config = dict(
    num_hidden_layers=8,
    intermediate_size=448,
    norm='rmsnorm',
    positions='rope',
    rope_theta=1580.0,
    parallel_block=False,
    init_std_o=0.0161,
    beta1=0.95,
    lr_head=0.00826,
    decay_fraction=0.568,
)
MLP neurons of a small language model. Each row is named by its layer, matrix (gate and up: input weights) and neuron, and shows model dimensions 48-111. Each number is 128 + 24 x the weight over its row's rms, rounded and kept within 0 to 255. A neuron's up and down rows have the sign that makes its largest values positive.
A block is one neuron, or neurons of one layer that tend to fire together. After each block is what it responds to, as a language model described it from the Wikipedia text at the highest values.

L4.gate282 [ 63 139 125 123 120 130 155 136 117 139 120 134 129 115 143 136 113 150 146 147 118 153 127  51 108  99 151  87 112 168 101 135 100 141 138 138  81 140 157 137  99 100 116 126 161 121 121 118 165 140 114 127 119  99 134 111 125 114 146 152 159 115 172 111]
L4.up282 [118 129 114 103 118 148 151 117 148 130 132 132 141 122 155 147 176 145 144 116 126 131 130 106 166 136 139 100 142  91 119 125 138 177  94  95 126 124 137 149 164 111 158 175 116 116 142 123 164 173 135 137 126 171  99 114 156 125 135 107 146 119 116  55]
L4.gate338 [120 131 171 156 135 128 143 114 100 103 109 166 118 119  95  84 116 161 140 170 121  98 140 164  88  85  86 149 106 106 145 147 177 143 159 114 132 130 125 156 146 107 112 143 135  92 140 112 132 107 119  96 126 104 135 148 117 120 115 124 162 175 165 134]
L4.up338 [ 91 132 142 140 132 104 128 129 124 105 125 110 125  56 110  87 179 166 153 131  92 140 145 161 102 124 166 156 100 120  94 120 165 137 129 122 121  95 147  97 143 112 113 138  94 132 129 130 146 123 138 165 127 111 127  97 146 122 118 114 163 166 120 175]
L4.gate362 [155 120 151 116 135 107 106 145 170  92 120  95 114  98 174  87 103  99 121 137  82 137 109 105 141 105 118 133 100 104 147 138 145 108 136 120 107  81 125  93 108  47 112 161 105 130 141 192 113 159 119  94 120  90 123 132 124 152 113 163 153 134 106 151]
L4.up362 [136 142 157 127 102 123 146 127 146 125 118 131 128 128 141  91 134 112 124 117 142 144 147 150 161  99 110 131  81 146 133 129 119 104 127  75 126  98 183 110 108 115 113  92 113 117 141 134 137 115 115 114 161 128 150 131 170 108 169 144 124 127 118 113]
L4.gate412 [145 150 143 131 139 135 141 131 119 118 128 104 140 108 178 100 153 170  68 124 126 158 158 145 132 124 130 127 124 120 139 152 152  90 149 119 160 103 155 121 113 135 134 104 166 137  93 159 150 120 120 122 101 158 151 134 130 123 152 129  92  92 143 158]
L4.up412 [150  84 133  99 109 166 152 129 153 103 129 136 114 128 144 144 141 147 128 155 107 115 117 119 131 116 127 110 129 115 196 113 137 130 144 123 110 119 189 138  99  86 127 182 150  99 110 105 115  78 141 132 114 116 191 152 109 139 125 128 135 168 140  96]
Copula after sentence subject

L3.gate4 [148 111 115 130 104 129 133 126 114 144 115 117 107 102 107 116 131 118 139 125 148 125 151 138 133 112 137 149 159 169 131 142 116 116 126 159 194 101  77  94 136 144 124 133 102 139  90 132 109 134 155 162  87 157 128  93 123 119 136 103 113 107 143 175]
L3.up4 [149 128 106 115  82 178 152 111 125 129 139 112 143 161 144 150 132 130 131 124 111 130 153 110 118 112 136 168 146 156 141  95 138 120 118 112 137 130  83 187 109 142  76 110 120 142 140 126 100 139 191 148 129 140 101 114 119 167 138 130 131 117 158 129]
L3.gate47 [175 150 109  85 130 153 153 148 149 122 143 108  83  85  97  86 100 123 106 132 145 163 153  91 138 142 127 162 115  97 143 154  69 134 130  88 132 155 144  81 130 142  90 109 150 156 125 131 133 158 109 114 137 127 193 164 150 166 141 154 127 170 136 142]
L3.up47 [152 120 125 109 130 122 103 119 127 142 141 138 108  74 152 127 123 114 139 127 136 181 115 128 106 152 117 140 119 121 148 126 105 144 143 160 128 108 172 122 162 123  97  97 150 121 122 114 148 136 105 112 132  99 132 141 123 136 158 140 133  91 118 130]
L3.gate92 [138 122 126 112 163 141 109 129 127 126 151 150 161 127 167 169 106 135 127 152 117 109 163 124 157 140 129 115 120 170 147 131 172  94 113 129 171 111 159 134 152 167 123 169 109  87 133 120 107 105 121 125 152 114 111 126 138 100 109 106 136 132 122 133]
L3.up92 [135 129 115 150 121 115 129 138  94 118 125 103 130 111 152 158 171  96 112 138  88 118 131 149 103 140 133 159 149 139 174 128 138 123 101 141 171 128 102 116 107 127 174 155 109 163  97 154 138 112 117 106 128 122 141  79 189 102 102 120 140 155 121 137]
L3.gate102 [177 109 102 101  99 136 121 121 126 142 155 114 187 146 126 130 145 146  44 148  82  96 129 109 112 169 159 133 144 141 108  96 125 189 146 111 152 142 139 127 103 163 136 155 172 109 135 127 135 156  78 143 134 120 137  83  85 115 148 131 113 110 160 133]
L3.up102 [120 168 128 127  81 119 148 120 149 127 118 172  97  75 154 155 127 139 138  87  96 139 104 124 101 153 113 102 155 147 123 148  98 137  94 150 112  82 128 147 107 103 128 103 168 102 103 158 114 138 156 114 113 123 139 135 129 115 151  99 132  97  92 113]
L3.gate191 [144 144 143  98 124 160 106 111 119 120 148 120 139 150  76 161  93 155 110 107 147  97  91 132  98 109 132 118 148 126 116 150 163 135 150 105 101 140 105 100 180 144 140 126 139 154 105 113 106 151 124 132 142 105 165 110 106 137 132 134 133 139 148 139]
L3.up191 [ 76 127 157  82 102 153 152 123 122 119 112 142 104 110 146 171 113 106  97 109 128 106  86 106 128 136 116 123  94 140 123 154 116 101 117 130 140 125  83 113  84 139 140 172 101  89 128  96 176 127 140 127 123 130 131 125 133 147 133 111 120  68 127 132]
L3.gate219 [144 121 145 105 143 202 139 126 145  96 145 136 116 145 111 165 119 102 145  87 158 143 129 113 120  97 125 175 133 122 110 121 155 106 167 107 134 120 143 150 122 142 136 144 142 126 132 159 132 133 127 146 116 154 176 131 136 106 176 172 123 167 135 124]
L3.up219 [157 143 101 106 123 133 117 114 128 181 131 123 147 120 136 106  95  89 107 101 144 123  85 195 180 140 174 188 133  78 126 173 106  71 151 138 151 146 156 129  99 159 119 129 125 127 111 100 150 134 122 107 100 101 111 108  72 175 116  99 122 112 128  82]
L3.gate228 [113  90  94 133 102 131 120 118 118 127 144 135 145 174 103 121 115 123 130  98 106 118 124 126 183  87 134 128 123 111 107 123 131 137 139  94  98  55 127 119 156 146 129 132 115  94 133 121 111 118 107 125 119 185 120 110 130 122 113  98 151 138 160 127]
L3.up228 [ 90 104 114 159 128 139 103 152 127 119 101 129  94 163 114 126 115 140 162 108  92 150 149 144 113 152 135 105 142  76 125 151 158  61 153 135 131 109 145 127 174 132 104 182  93 149 119 105  99 160 121 101 146 106 121 123 151 111 132 134 116 135 137 132]
L3.gate237 [171 135 127 147 117 115 137  84 148 132 124 122 177 116 136 143 101 127 134 131 164 132  92 110  96 123  72 133 150 114 144 113 135 144 170 118  74  76 116 140 138 116 113 144 126 134 108 121 170 139 144 112 151  97 171 147 122 131 138 120 133 119  97 135]
L3.up237 [118 156 141 153 130 120 156 106 120 115 139  94  98 117 132 100 121 127 140 116 146 142 129 135 120 100 145 175 128 131 137 146 138  69 160 124  80 129 175 100 113 134 121 131 133 121  96  97 152 110 106 168 184  90 187 130  95 136 148 134 105 150 156 149]
L3.gate275 [139 121 139 163 116 102 146 127 118 201 121  68 112 113 119 142 127 102 142 114 140 132 155 151 123 128 144 109 122 134 144 120 125 166 139 120 113 134  73 149 132 129 139 128 114 105  81 117 152 142 115 173 152 117 133  89 113 150 149  96 154 113 157 108]
L3.up275 [100 103 125 125  66  77 127 143 115 135 164 104 127 123 124 116 150 148 148 113 132 126 165 107 121  95 166 103 130 140 132 160 134 141 142  99 118 174 119 103 116 171 124 111 154 132 147 107 130 124 150 111 116 124 114 120 125  97 153  95 120 107  67 127]
L3.gate297 [139 105 130 152 148 106 119 103 121  93 166 151 107 200 117 137  82 100 104 156 126 117 112 164 174 103 111 139 144 157 124 116 117 143 128 126 153 101  48 115 136 145  84 137 120 119 120 118 144 111 125  78 139 174 143 174 149 156 101 130 129 120 111  97]
L3.up297 [102 136 144 154 137 156 125 149 117 146 172 103 124 132 149 144 124 133 154  98 123 105 176 115 123 142 160 129  81 120 134 103 117 113 104 105 164 130 112 121 139 128 135 102 117 161 130 138 136 105 114 116 144 114 119  93 126 159 148  74 111 165 117 138]
L3.gate363 [119 117 107  90 171  79 132 114 106 148 140 125  80 136 119 127 102 147 106 130 127 138 118 125  93 117 125 169 147 108  68 144 100 142 138 128 107 121  77  93 114 132 194 138 137 140 141  80 154 145 127  88 120 160 120 157 128 168  88 143 144 122 146 129]
L3.up363 [140 132 125 137 173  73 130 137 122 145 117  88 143 102 160 151  96 128 160 116 164 146 138  77 113 123 123 138 145 157  72 143 119 114 105 150  87 118  96 147 133 134 109  78 110 121 108 122 157 106 122 148  72 132 144 137 121 147  85 155 160 152 135 125]
L3.gate373 [112 106 122 127 137 120 131 145 128 155 136 145 119 113 114 109  95 121 176 154 123 149 137 151 177 106  99 144 115 105 126 128 104 117  87 152 139 100 120 156 142 113 136 168 135  99 103 137 101 157 129 133 148 133 115 146 161 134 140 145 185 112  87 133]
L3.up373 [122 137 129 110 134  82 101 163 168 156 119  99 104 159 114 108 112 142 134 208 117 145  89 113 166 139 136 180 128 134 119 102 114  97 107 130 163 128 134 130 113 147 144 119 151 123 120 132 101 134 139 151 131 153 127  50 133  73 118 160 156 137 105 149]
L3.gate398 [118 142 155 121  92 151 116  97 127  94 133 111 142 115 117 110 192 112  96 169 150 107 133 117 157 133 116 113  99 161 121  65 117  98  97 187 141 119 116 159  92 110 126 119 121  59 115 129 113 147 129 144 129 124 142 192 100 131 117 107 119 141  88 112]
L3.up398 [120 142 158 127 133 158 117 116 126 130 150  89  94 146  92 137 133 117 116 114 131  87  95 113 115 176  96 118 147  79 133 139 162 105 138 103 126 119  94 144 129 136 102 152 102 114 102 107 105 111 104 184 107  98 163 147  99 136 152 129 148 121 124  88]
L3.gate414 [137 141 138 132 181 147 124 143 122 111 131 135 122 154 143 145 143 148 141 117 127 150 122 147 123 154 131 141 139 149 106  94 121 112  85 102 153  96 101 154 106 157 156 177 133 139 158 127 123 167 143 125 127 167 128 135 123 136 116 197  75 125 127 142]
L3.up414 [152 147 155 147 122 165 146 134 119 137 121 160 133 129 152 109 111 134 137  90 148 119 123 100 115 163 120 173 144 171  93 142 171 102 133 117 106  98  84 139 163 138 107 104 152 172 150 169  96 119 130 128  95 119 128 123 143 106 153 134 119 130 144 172]
L3.gate415 [111 136 112 135 145  94 175 168 111 139 115 133 143 153 141 135 113 128  86 121 184 129 117 119  89 156 107 140 114 138 126 109  94 141 137 126  95 121 123 126 132 153 145 134  79 122 164 119  93 136  78 116 125 132 142 106 144 120 131 130 128 170 124 164]
L3.up415 [137 106 127 132 160 150 141 134 135 152 102 117 134 145 120 119  89  83 111 138 148 121 156 166 129 105  89 151 131 168  62 170 123 131 134 121 128 126 116 147 135 107 161 129  93 111 131 144 160 101 141  96 131 127 149 144 159 150 114 149 116 120 164 120]
L3.gate431 [146 116 148 101  92 147 134  98 121 134 144 132 118 152 141 151  87 124 122 123 137 168 111 150  67 106 151 162 144 155 133 111 133 112 153 127 164 101  95 123  69 122 135 121 143 159  88 155 155 111 128 166 111 110 136 113 143 121 101 103 125  93 118  97]
L3.up431 [141  89 122 110 111 111 142 144 110 153 113 130 119 149 125 125 128  99 153 149 133 163  80 122 104 154 160 145 159 112 128 124 112 122 108 132 137  39  91 107  91 162 150 115 145 131  91 123 108 114 169 133 113 137 170 119 150 115 149 138 143 130 144 108]
Plural noun endings

L2.gate136 [105 139  87 173 141 127 172 105 144  98 134 108 159 117 139 111 111 105 113  86 142 120 122  93 120 120 104 136 122 117 102 133 160 100  89 103 146 144 112 135 144  82 137 117 141 104 129 153 135 106 112 153 114 155 161 156 154 144 125 133 163 128 151  99]
L2.up136 [105 160 116 131 123 166 161 102 143 133 112 112 131 140 144 144 104  83 129 218 114 138 125  88 122 114 126 176  97 126 144 114 138 154 117 141 151 158 126 126 151 119 138 136 161  90  83 148 106 114 148 111 142 109 186 161 153  96 139 167 149 131 136 128]
Finite verb endings and auxiliaries

L3.gate18 [129  87  89 145 140 110 131 134 124 103 115 122 152 135 162 130 125 109 135 123 132  88 157 134 120 121 107 122 163 129 146 102 106 131 102 118 123 133 113  94 111 119 115 136  98 137  89 141 149 121 104  95 127 137 105 106 149 144 117 140 123 144 125 118]
L3.up18 [113 150 123 119 146 134 134 129 128  92 156 135 150 179 115 112 146 122 155 129 143 170  93 111 129 106 159  81 121 156 144 153  93 152 133 158 143 145 143 116 131 100 121 125 156 124  84 143 158 127 101 120 121 149 130 142 114 141  96  91 131 182 135 103]
L3.gate36 [119 114 117 104 155 131 133  79 137  80  88 153 129 138 147 119 135 160 122 115 115 159 112 121 161 170 156 150 126 112 121 142 115 139 109 155 142 168 143 112 152 141 152 110 118 115 111 159 149 111  88 156 133 102 142 145  99 109 125 123 130 106 123 120]
L3.up36 [107  92 129 120 111 133 124  88 135 116 132 148  75 142 121 104 129 118 110 113 122 185 173 129 154 133 149 156 112 114 138 134 132 115 114 113 125 137 122 111 125 148 123 122 136  93 117 162 151 129 150 119 114 160 118 133 124  90 157 146  75 149 134 123]
L3.gate55 [ 96 105 135 158  87 107 100 133 149 155 158 112  94 125 132 113 132 127 121 103 125 177 110 125 120 134 158 128 115 123 158 142 112  99 160 122 158 147 118 132 116 101 130  89 141 133 156 133  93 131  99 113 124 166 112 166 138 115 131 147 121 127 138 121]
L3.up55 [122  86 124 139 142 122 144 124 140 157  96 150  83 156 121 110 173 138 137 168 131 154 115 136 138 189 139 152 166 115 149 117 132  89 134 134  85 144 144  93 139 139 122  93 135 110 129 163  73 110 100 136 105 142 129 151 123 165 122 151  88 128 119 133]
L3.gate101 [ 88  97  98 139 109 153 132 127 129  81 118 117 143 113 171 141 134 108 109 159 133  86 141 120 132  93  90 151 116 147 108 125 146 117 123 112 141 140 116 143 101 148 125 162 138 171 126 106 129 114 133 109 126 109  89 119 162 117 105 206 161 153  95 142]
L3.up101 [147 149 103 148 109 126 132 153 116 144 137 113  95 162 121  82 155 128 128 141 130 143  93 124 111 102  99 170 100 157 134 115 143  93 148 131  95 129 139 131  87 173  82 115 129 174 150 120 152 142 130 122 128 134 122 114 106  87 147 191 101 137 122  78]
L3.gate142 [127 136 132 111 145 148 123 144 129 105 131  88 139 129 149 111 169 182 114  98 105  90 128 147  88 140 123 106 105  97 126 133 172 141 101 153 123 126 134 110 132 137 118 100 123 126 149 164 125 147 128 161 165 150 145 105 133 131 151 100 142 107 109 130]
L3.up142 [127 127 137  69 136 143 109 150 151 140 163 104 114 109 136 132 111 158 144 123 127 112 134 159 131 141 122 142 142 109 128  95 169 124 117 145 149 115 135 114  97 119 157 151 148 128 124 121 115 169 158 137 130 150 179 126 126  81 155 141  84  75  82 107]
L3.gate150 [168  81 104 169  60 116 133 120 123 108 116 107 131 113 104 128  65 127 116 129  84  96 115 109 124 144 143  99 125 143 131 114  71 125  89 119 135  99 162 144 110 131 118 140  99 108 115 125  92  97  99 118 138 169 148 144 108 119 137 120 123 104  99 127]
L3.up150 [100 119 125 147 122 109  97 139 126 153 117 117 104 138 101 129  92 118 117  72 105  99  80 120 146  89 130  83 113 143 141 132  98 162 126 130 138 115 121 101 113 177 124 123 119 138 139 142 103 129 148  91 112 145 142 134 143 109 147 134  93 123 113 127]
L3.gate169 [134 133  95 115 165 112 127 118 129 133 101 150 144 121 128 123  99  86 125  86 111 163  95 106 136 135 114 123 138 127 162 125 107 147 163 102 169 139 108 121 118 176 160 142 121 134 133 108  84 140 134 126 146 163 149 122  59 114 127 121 139 125 131 130]
L3.up169 [101 114 137 163 169 113 141 120 137 102  81 150  98  84 163 134 127  99 119 123  91 117 124 106 176 154 118 150 134 139 112 105 136 116 130 114 178  99 106  92 140 121 138 140 117 157 165 141  75 149 135 121 130 128 154 134 115 135 128 100 155 149  98 157]
L3.gate172 [105  97 134 111 123 115 107 131 157 122 120 109 120 151 113 120 140 116 137 162 125 128 139 145 119 178 104 119  92  80 123 115 157 143 154  92 175 112 134 120 135 142 117  74 130 131 127 126  79 119 143 121 163 123 137 134 153 129 104 111 118 132 124 116]
L3.up172 [173  90 104 143 113 116 124 111 131 121 138  83 112 149 116 131 119 138 129 126 147 122 129 164 106 118 127 104 116  90 135  86 148 120 124 132 111 157 111 154 123 125  71 109 100 116 120  87 121 136 183 151 147 121 165 141  81 146 118  99 114 120 105 146]
L3.gate217 [154 102  92 146 118 114 125 176 143 187 141 117 109 122 110  89 114 124 128 111 130 141 150 149 101 118 109 119 116 111 147 130 196 100 103 147  92 192 140 118 112 165  91 134 118 159 124 112 145  77 144 159 111  83 162 174 125 124 126  98 108 111 122 109]
L3.up217 [118  90 164 146  76 111 173 128 179 129 154 128 154 117 102  87 155  96 141 136 135  84 151 121 152 106 148 108  77 132 184 123 116 183 110 113 121 136 112 103 112 139 125 123 116 123 140 137 123 101 110 112 119 136 103 109 158  92 135 147 143 128 134 128]
L3.gate232 [102 130 173 155 106  91 126 132 124 115 141 114 162 110 157 138 121 140  83 114 191 134 142 111 111 119  92 129 150 127 125  89 126 139 112  96 126 181 137 105 142 130 145 179 116 122 126 180 128 126 115 129 105 104 108 143 126 106 102 130 119 131 171 165]
L3.up232 [124 100 158 158 144 129 103 106 122 150 128 153 115 136 111 101  86 113 145 160 122 108 120 116 107 170 169 112  77 193 106 124 144 122  99  95 115 103  94 131 125 148 155 135 188 144 133 107 121 138 106 121 146 148 150 170 100 112 164  99 153 134 151 123]
L3.gate233 [174 105  91  96 188  93 119 176 164 111 125 119 147 108 143 124 140  94  82 110 148 112 149  87 134 145 125  96 101 139 134 124 117  99 114 146 118 128 173 145 158 157  74 106  81  67  90 132 100 153 124 128 136 121 132 122 111 140 132 145 123 130 110 146]
L3.up233 [113 122 113 128 147 113 171 165 158 119 105 115  95  54  97 151 147  95  86 116 127 117 117 142 138 153  77 130 144 147 155 139 124 112 163 130 149 144 137 116 127 174 132 126  94 151 117 143 139 126 150 150 154 105 103 130 150 106 118 143 145  98  97 139]
L3.gate323 [108 123 123  92 141 106 150 142  99 122 150 147 106 139 129 120 112  95 150 126 118 129 140  79 127 110 104 111 100 148 145 123 155 120 158 110 118 105 156 165 161 151  86 119 108 157 124 137 119 147 129  94 146 119 135 136  85 123 167 115 161 144 123 100]
L3.up323 [106  98  96 108 100 129  79 139 149 141 112 107 111  88 113 160 102 136 105 107 103 124 165 139 137 132 101 110 102 176  73 160 132 114 149 114 124 187 141 145 143 145 129 117 122 141 140 138  97 117 134 176 117 156 139 117  96 146  89 129 141 105 134 109]
L3.gate328 [104 111 107 119  99 126  96 127 158 131 140  92 128 128 111 116 172 118 115 174 115  92 143  79 114 143 122 145 146 111 127 109 134 124 132 140 110 121 148 137 128 135 138 142 138 107 144 110 134  75 128 144 177 108 129 172  60 143 144 149 117 137 146 132]
L3.up328 [ 93 127 140 137  96  78  87 127 152  76 142 123 116  96 124  91 165 120 107 164 123 117 159 142 143 102 139 152 173 143 146 147 138 112 119 120 118 131 136  99 138 155 115 160 135 121 109 121 157  99 127 110 121 154 168 176 147  99 109 132 128 160 133  95]
L3.gate357 [169 129 149 103 113 102  99 132 123 136 138 105 118 159 102 116  69 112  92 123 119 137 100 139 155 106 143  81  94 130 167 141 139 144  89 101 152  88 153 107 139 140 105 124 135 157 152 119 105 136  84  64 121 174 143 145 126 144 134 120 145 104 154  99]
L3.up357 [108  91 113 123 165 147 138 114 153  77 114 105 127 148 132 116 137 103 147 141 118 149 130  91 152 114 166 109 150 139 157 146 102 105 158 144 138 150 152 131 134 126 167 140 133  99 156 162 141 113 104 185 156 143 140 157 138 129 142  94 127 158 115  96]
L3.gate385 [ 95 148 112 137 131 143  99 176 133 119  86 187 116 137 127 107  94 157 161 101 145 137 107 166 127 123 139 130 144 135 125  98 137 137 119 137 169 118 122 121 114 180 121 102 157 118  88  78 124 149 130 115 146 116 104 138 156 116  87 138 149 133 114 156]
L3.up385 [ 89 121 144 168 130 122  94 103 131 101 115  91 129 182 104 149 173 154 111 146 156 135 146  90 165  79  83 143 134 115 143 117 151 111 139 155 119 129 143 163 136 122 173 193 134 187 121 111 107 153  91 108 172 155  99 168 102 146 122 100  86 126 141 167]
L3.gate433 [135 111 152 102 147 109 121 150 143 105 113 151 137 153 146 107 170 125 154 132 125 124 148  92 110 112  84  99 124 171 131 147 134 127  96 165 121 129 135  85  58  99 129 121 170 129 130 141 142 128 108 165 162 135 125 181 172  91 120 150 103 132 107 144]
L3.up433 [107 162 142 128 147 118 126 160  95 167 140 123 129  64 126  92  82  98 160 109  86 132 104 120 139 109 135 199 141 160 119 104 115 109  67 146 121 137 115 152  96 157  96 114 168 110 121 131 126 119 139 115 101 145 100 119 120  83 127 127 120 125  93 128]
Main verb after subject

L4.gate56 [145 129 119 115 163 130 155  81 127 153  97 125 135 179 119 150 134 125  73 109 144 120 135 111 117 160 124 116 139 110 112  99 101 152 119 155 133 126 139 122 151 117  93  89 155 174  85 116  99 144 117 121 115 144 126 147 144 119 117 135 148 127 121 143]
L4.up56 [142 118 139 117 160 161 138 125 119 145 148 143 103 173 153 150 163 157 146 144 142 134 144 127  82 107  93 132 174 125  82 155  88 132 117 126 120 180 133 115 146 135 141 151 122 129 127 105 120 119 111 136 120 129 124 124 114 134 155 107 139 160 139 159]
L4.gate400 [120 131 175 102 106  60 105 114 161 137 137  97 130 133 126 165 127 142 163 115  95 127 122 118 116 165 124 148 132 140  88 105 108 118 123 122 114  92 106 112 138 107 158 145  85 146 107 133 114 160 106 125 156 145 144 121 144 127 131 147 101 101  83 125]
L4.up400 [125 146 136 168 107 157 122 105 140 127 139 142 108 136  91 117 121 120 110  92 103 169 145 153 146  81 138 142 133 112 133 205 146 122 168 101  98 145 165 141 133 144 105 118 117 178 114 118 127 153 124 133 102 115 137  64 129 128 131 128  96 114 113 131]
L4.gate423 [146 133 151 148 170 119 156 145 176 186 115  91 146 120 115 116 126 151  96 130 121 126 178 120  57 147 121 164 127 147 135  96 125 139 146 153 121 109  96  95 146 150  86 203 138 111  66 128  68 143 105 130 118 134 181 120 134 133  90  99 145 112 104 128]
L4.up423 [105 136 124 150 126 153 128  79 140 124 107 163 108 108 137 129  98 145 134 148 110 114 121 140 164 100 148 120  72 106 137 118 106 153  90 125 135 123 119 129 147  94 142 164 102 108 147 121 105 143 108 153 109 109 150 164 178 137 132 107 122 163 117 116]
L4.gate424 [140 129 120 116 120  91 148  57 141 122  81 170  94 148 102  92 109 130 136  70 111 115 125 157 123 114 115  80 131 119 115  98 128 124 110 109  95 109 108 110 131  91 155 110 126 103  82 117 119 151 117 148 153 148 151 104 113 157 113 158 107 128 143 126]
L4.up424 [120  98 167 114 140 139 150  98 114 161 136  98 131 123 157  90 131 117 104 101 102 102  94 111 135 108 118 122 111 119 139 172 170 139 124 152 112 117 137 137 110 132 109 129 152 114 143 116 123 164 150 103  95 106 156 124 121 165 114 159 165 130 148 157]
Suffix ending heading words